config.yaml
num_hidden_layers: 12
hidden_size: 192
num_attention_heads: 6
num_key_value_heads: 1
head_dim: 32
intermediate_size: 384
vocab_size: 4096
hidden_act: "swiglu"
norm: "rmsnorm"
norm_place: "pre"
norm_eps: 1e-05
positions: "rope"
rope_theta: 10000.0
rope_fraction: 1.0
qk_norm: true
attn_scale: 0.177
bias: "none"
tie_word_embeddings: false
parallel_block: false
init: "orth"
init_std_qkv: 0.0342
init_std_o: 0.0
init_std_up: 0.0342
init_std_down: 0.0
optimizer: "muon_variant"
learning_rate: 0.00365
weight_decay: 0.24
lr_head: 0.00553
warmup_steps: 28
schedule: "wsd"
decay_fraction: 0.616
decay_shape: "exp"
final_lr_fraction: 0.0
batch_tokens: 32768
max_seq_len: 1024
doc_mask: true
train_tokens: 132200000
max_steps: 4035
dataset: "wikipedia_en"
MLP neurons of a small language model. Each row is named by its layer, matrix (down: output weights) and neuron, and shows model dimensions 0-191. Each number is 500 + 50 x the weight over its row's rms, rounded and kept within 0 to 999. Numbers have three digits each. A neuron's up and down rows have the sign that makes its largest values positive.
A block is one neuron, or neurons of one layer that tend to fire together. Before each block is what it responds to, as a language model described it from the Wikipedia text at the highest values.

Description: Tokens that introduce a figure in demographic, infobox or table text, such as As of the census, Population: 98, a cell separator |; also the piece As in Asian or Asís.
L8.down222:501500552568497571564512624402482421558597482493502500498468528442495478557598539511529457577509557568602475440516474561584453420540531478413483452530445509472445492539468503513483414558521527550446443568520489514551488497509393422511536448514506486460452553545460540588508528575479478542546491563481453460557564607476493527509520458509459400487454510584505526572538470574537507470507599532431479531481516490457613524484428653472493552541494595491512597494486491470439510522409402433580477515524491436500490541414536455426461522474515594461547424495545524531555459503508488511

Description: Words or word pieces inside song, film and book titles and proper names in lists and tables, e.g. "You Know How It Is", the A of Aberdeen, Space.
L7.down195:523558481546479483440622508477455520539482450475471507565556400475505502520481520552480525485470553480512485460489472537501490500533529486523502541430444513456487533508567453412561601458558563657475526580526579475456493472484409473449470420481584440506567586424565344523420529402537474523489555545555491527580460464485480482492503515605535416493503496493413378415445521516511532472530473440489489447504555556436553463493512536495438519567489442556499528406526558508489418508493452445468490498583539472569506576448431605499530488427464475496539455468557481489510407608498524428
L7.down285:428577516416536422551558568514475537541489470483550493415456471485515500467505504475511613495527497449551384573505401511535514483430503499472556499508528567467486536550561487460463491520511527493586546591483485526588523566480428413493442507549553482507624641500410443572480562580521501458476415493568445467473509438451462567480507538477545472505492435533481481396469541511541505454564409438452466516459543494562493492491538483535493423571532538555611490510444458461532398470466460485469513528499559563503491406558463541506393502460528498475565598453498456622436561469488576538
L7.down310:503547464562484493458567381488490584409479551483479491468485478611468622417387586487542504539406410455492501522426494452576500579443474479505456562507493492568530433509542496463462596555463482604475505475469456520467539515457435591514608459539540545487493459492506475507505561521513589482565606492512508489429465488467440470477487395539582583488574475512494407596558501542459496578543492452528555491559538506533459544501465486496508474449593548456490544546504509414475500410553520506587392453500556551449411514471497505420482539508481466418511534417483443513526450510487428528
L7.down345:538559505496524477419535540530536483425491427607432547522505583453580522551449580438422492587487474541485519447532550518587636572485536429594438527475444506483493510499548472512532467529469564525567436521563595430428423433490466548523463542506536460558460430487492405504529455421540440613485416534512511460503603477556519490456442441552510472478501516503448493568466470606496532472448563509594454507519512422475495492422533426423489566491436461496545478442514423464433484480477446404469386454490451487535521541500505557548507514424455579552535456404487549503525479550507540473

Description: Word-piece tokens that complete a capitalized word inside quoted song, episode or work titles, e.g. Kn-ow, L-et's, T-ake On Me.
L9.down36:523578511524504444518408447455498440536459480469517465455575463439393508528555503438476480467538540513525565504481526493641502485462575551478471487498477428558512534486568496534531389481602506415513483522499516428463472560525548545525548479541516452424552406467571470449458505393486441506488531442425562527505515516465442501479507604528485407460552468512486510408426571498478491547510511494598409571455505483472449554680471509434424504557509545509640498538542482561458390419490547476439529466500515539460473447555493450543523460507426503572457573501493505440471498589464549469
L9.down174:563498519501546376572561468417506457502488536536524447519472503527357549404529531477450434582618537539465507522532521565536498561467573503604532453426522445512485544377501577417532518569494497447490605567490511628428467572550540464535585498440422511538488477449493540404545522564518476449523518438438425424552562465529469597472548463450478473484426421535498397506564508478599523458529477473525418522470424516475515556442520452472547517502586578503497569495445532512466522560439522498413484458510457551554512496530497541505485537551527473487534508438485514510467490578461552514
L9.down231:570427439493512494507622537532541516532527438577549538503529524445456484610542525455500457592498508564548528394504546420563553463563521498453502509539467572540478461483487497558494576542461443430546460509538540393582521524638451506506605488500539576532484513406512431584485623545476479549522526568495551454427480481485471543611460454501530549547560553533541493538476476524507590385510555464563487453501522526556515550420511561510443492481524488517472598533549487468499497534430556449563506504454531479413505569467509538591484458590499432574455415575579494520559512495445494480
L9.down242:542515489450545485530584564521432415543504451495474506454490520588477489459565487463378560490526507536517472547495593483482520554556575559486548349499513487482450574465501440421519574470527588467431515573440503495541530520638347500484460436399440478468543493497468564576488465472555545480493518441575471490433480526555518548544516501466419574609495528516542534442505512599498449439507562456562477522459490512494516453531565567551525553476571643450533503552438573492544516521500535522395480572496532473517613444505527551478457535534490464510598497539557460471521513507457540470

Description: The first digit piece of a split multi-digit number, mostly year or century openings like 18, 19, 15 after in, on, or a table bar.
L8.down127:545443539538545524498497424436513507561563536532551539495516510470499531508507527542532455485463595404540502552540598506501481435536511644448543507502520616475379424554532571508510556500440502352580581552516463590503472561451402486455545489544549558467464458457474541382465446601482510503396497562426421459536483455496560494459511500572464500441479487603465458505458466524495534593460492419576470496548503551450557537464526482498531524504528583538532555497554554532507494520462393480541500513509465488570519445399458480540538527447487448591474503570459554472566524518548467578

Description: Final pieces of personal or organisation names, usually fused with a comma before an appositive or birth/death date (Gentilesch-i, Byrn-e), plus century and year beginnings after "in" (in 18th, in 1920).
L9.down209:441498590542465423449523487564424636419442449475395517498531472441550476539445531534563570558469492527468474501429489551484468553512430484479559521542526462461462566572472544484502576467501473477466602496538394509488492394466535399561470455511417439409558451466560455458456566509527551497480499539572489538476463483469529500585460418497463504532375554533488462495526495556501451541438515537533522576466548533555466433440497454416400459468491510562425515553476535455534556500516379452588475421482504463614551551468535475548426561455492516456547452475483490501520462379480500528
L9.down221:493416523534421422502568441559531411489486591468464492525412469481444508433468501389438559525478564478484553522562605614506465438455489531510578496494506546626475519577534497501426522524418509319510468457493490427470503570481637504459567503603556507447501551531446494474460573620583419557483478519436539543450520516549477593526541525489542539500480535496462510517536583510522548471575529500478504447569506552494561475497449487497498449488467447619500489489486553458546504513509552517514410495557409451430478496477526503494428494461543443439484507445529536422537524536485452459
L9.down266:610464531480548347547412478450485515547444460501473574532443445447534456509490522484485454495401568485487491559474459590490514510444481520515441541436595474494450514543486521522497575504458613522587445475580534499448443600432431454497486490552476538541494514543570497525403548568623563500582512578467384486469521427544576419469469462469603494472490516591503494501585461529525514486507586472531404556576489498515599516500494483447430541402508498573517524494525448546574585497507522490500470587494521500514487505431503486588471419431551480566543495515492508525569478546438506513
L9.down339:490552497532511517517461502503512484502544525636533520432456505377485447592507453611466554537439518507539606441524498471478535491498593424437509600459545550530540442526407415531469515510454511392547460458507535454547463503530543430503492465492537472518493531534426510473537351500502558562589477478511577493507519524516479578581472519571537565460429497502533529514486538477520464477567485564526611530518506390527509424471479489424411469473460522485554483485563529512558443662473542359533508552432513629482439572508460591506536480545546510488532483464475492441493485525497485497

Description: Commas, often fused with a word's final piece (s, a, es, i), that close a name or item in a list or appositive, e.g. Koeva, Payeng, Sarbanes.
L7.down78:447460510484441493564523333459415527420472566517561583452522498522428501399480488587512452526586531487447442436563494512415612528446528489531520523485460515516464481558502459531513468431537492562474493480598527603514498492467463414506590564522480559456617564440523543489523477500518525609436480531537544578565450522528378464472426497556445466488473555460475566491500516498525508492483427451566477504522520496513496536489425467438534492463493497588394452491505563480447528628542466486463481494417599512481518422510597564578457452492580479506566401512462544524516487533510525474
L7.down89:481456436494478543534528498517458448465535451515465405516492380489476507487451471499568416576432535427530532566368600503516439521461463404595545570462437514600569582519594566474449457533470597592509550537442461473548519405560541502506552498418491470567493472492503469555521420560549529412526448500447573531452502467510577547499512573515469460541468472539530397475553440479506520466549465519446500517445557393479438555534595516546477571543533451575508571464489511489500454565453378538496483496474508565472496543416443511555508531486530444562461559451460538488541445496570499522
L7.down179:504553554469449451429467540580435501536484489525528621438475513483553526449456544480420533543500465550444470564501452446475457520498474502454459486524477617612503503533480520409505505475519502490494544492504552530502511445548448483540511562470558526548562458540417556516489514581625530492483452547458538489410649598414569554500426555503575614555535529536526433481475514490515561424489469563630516551523447531491537484435468467535436557500446491492616505401529471511551550495468456400457483501579539475514507564470519414558516518449480542565429551553560507545545474622476511485
L7.down231:455520380542552520516441464508504424487558426474441448603598537457506546513475502523557558547455593551446391499485411475508551468543529553584490516568459591528501495530501485563488448527481575567450455568486506451526540469416468491494445480493510586541481423577543490497496515593571498514504484574529487442447414458512548435526494517513559520526346486458454522448543551503535588532475499480508558530447576425456603532491481501552425557469462503473447520302556412474476491515525461465464484462509423482467462479484449479556484458462427477484435455438520442465456559503485589537

Description: A lone "d"/"D" split off as the first piece of a word, like d|one, d|reamt, D|istributed, d|ribbling; weaker on "as" and "(".
L9.down81:470479574493535464494535496389541546529423442469530545460500485563475535556461539500499534515542468516455537437530588539514497503560461529437584578480446386532457426591599432462527495486505451404518455524462481487498501552488633487462515592485479491445532519518491485430466344550558632507460489468469543464504480570510607507459491504483506421485553482549545572514491595501404492506458492424569552518469445575453520568423553525443536468423534560565479572524536539455481485350411501571534433429564448531531521491493551515532476540528535558520508567492512551478529463417505475536
L9.down274:512557538383440589435572469524477639516513449516540568463449428424512463548513529511447548556519502514437499455612508478482531445528476563605506474490491515506528507416486435455521479491501495375553488606482485466479547430566508469398531494541412441471495526474450478403461447519518520562456482546458453433421472463504486502541405467420539458567517558449505523513465564564455449477371482557495512492388458615595569418536548529478516520475469436422410517514514491499466585464422504481602501502518495517503533490537487469463546523448607438542504508510485521447504442470532557539
L9.down298:545556493529467577601495461412480516507461488485509634506537498477567496520421489511583437436381466483482519431492586572559569520518393487523512515469579548517485507437514470541499571605466411593471514481497530489405558452499599513503495470488521397514453538421502495436393568502517564491425503469553580492540541447488513406506422527476546426539449589486491577497470445433515563466425552449532540476419587499429504443458455577498566532504501544543514521489564446473455500564460437461541501547486515494473525493481467510452557571461591443503432512549434518605529447504510572514
L9.down303:584435527596488554415473492447553483577429551511604500515572505425509461602451492491498447532556555502530574446531522487454513496563536578577412485538433511571394513564445536470406544600513508618558458443415511460532559505491562532501586471498530527494512502520388494508598493562519515489499540499531468405487524483504522408470456497476532505559488526561534427529511568488533480557530560528432413495480487481452446492525510492410460476443541614490464442553534507516531538408428433543474574507534581473608500490554468504526545490466527530569395457545566513512543561529489443579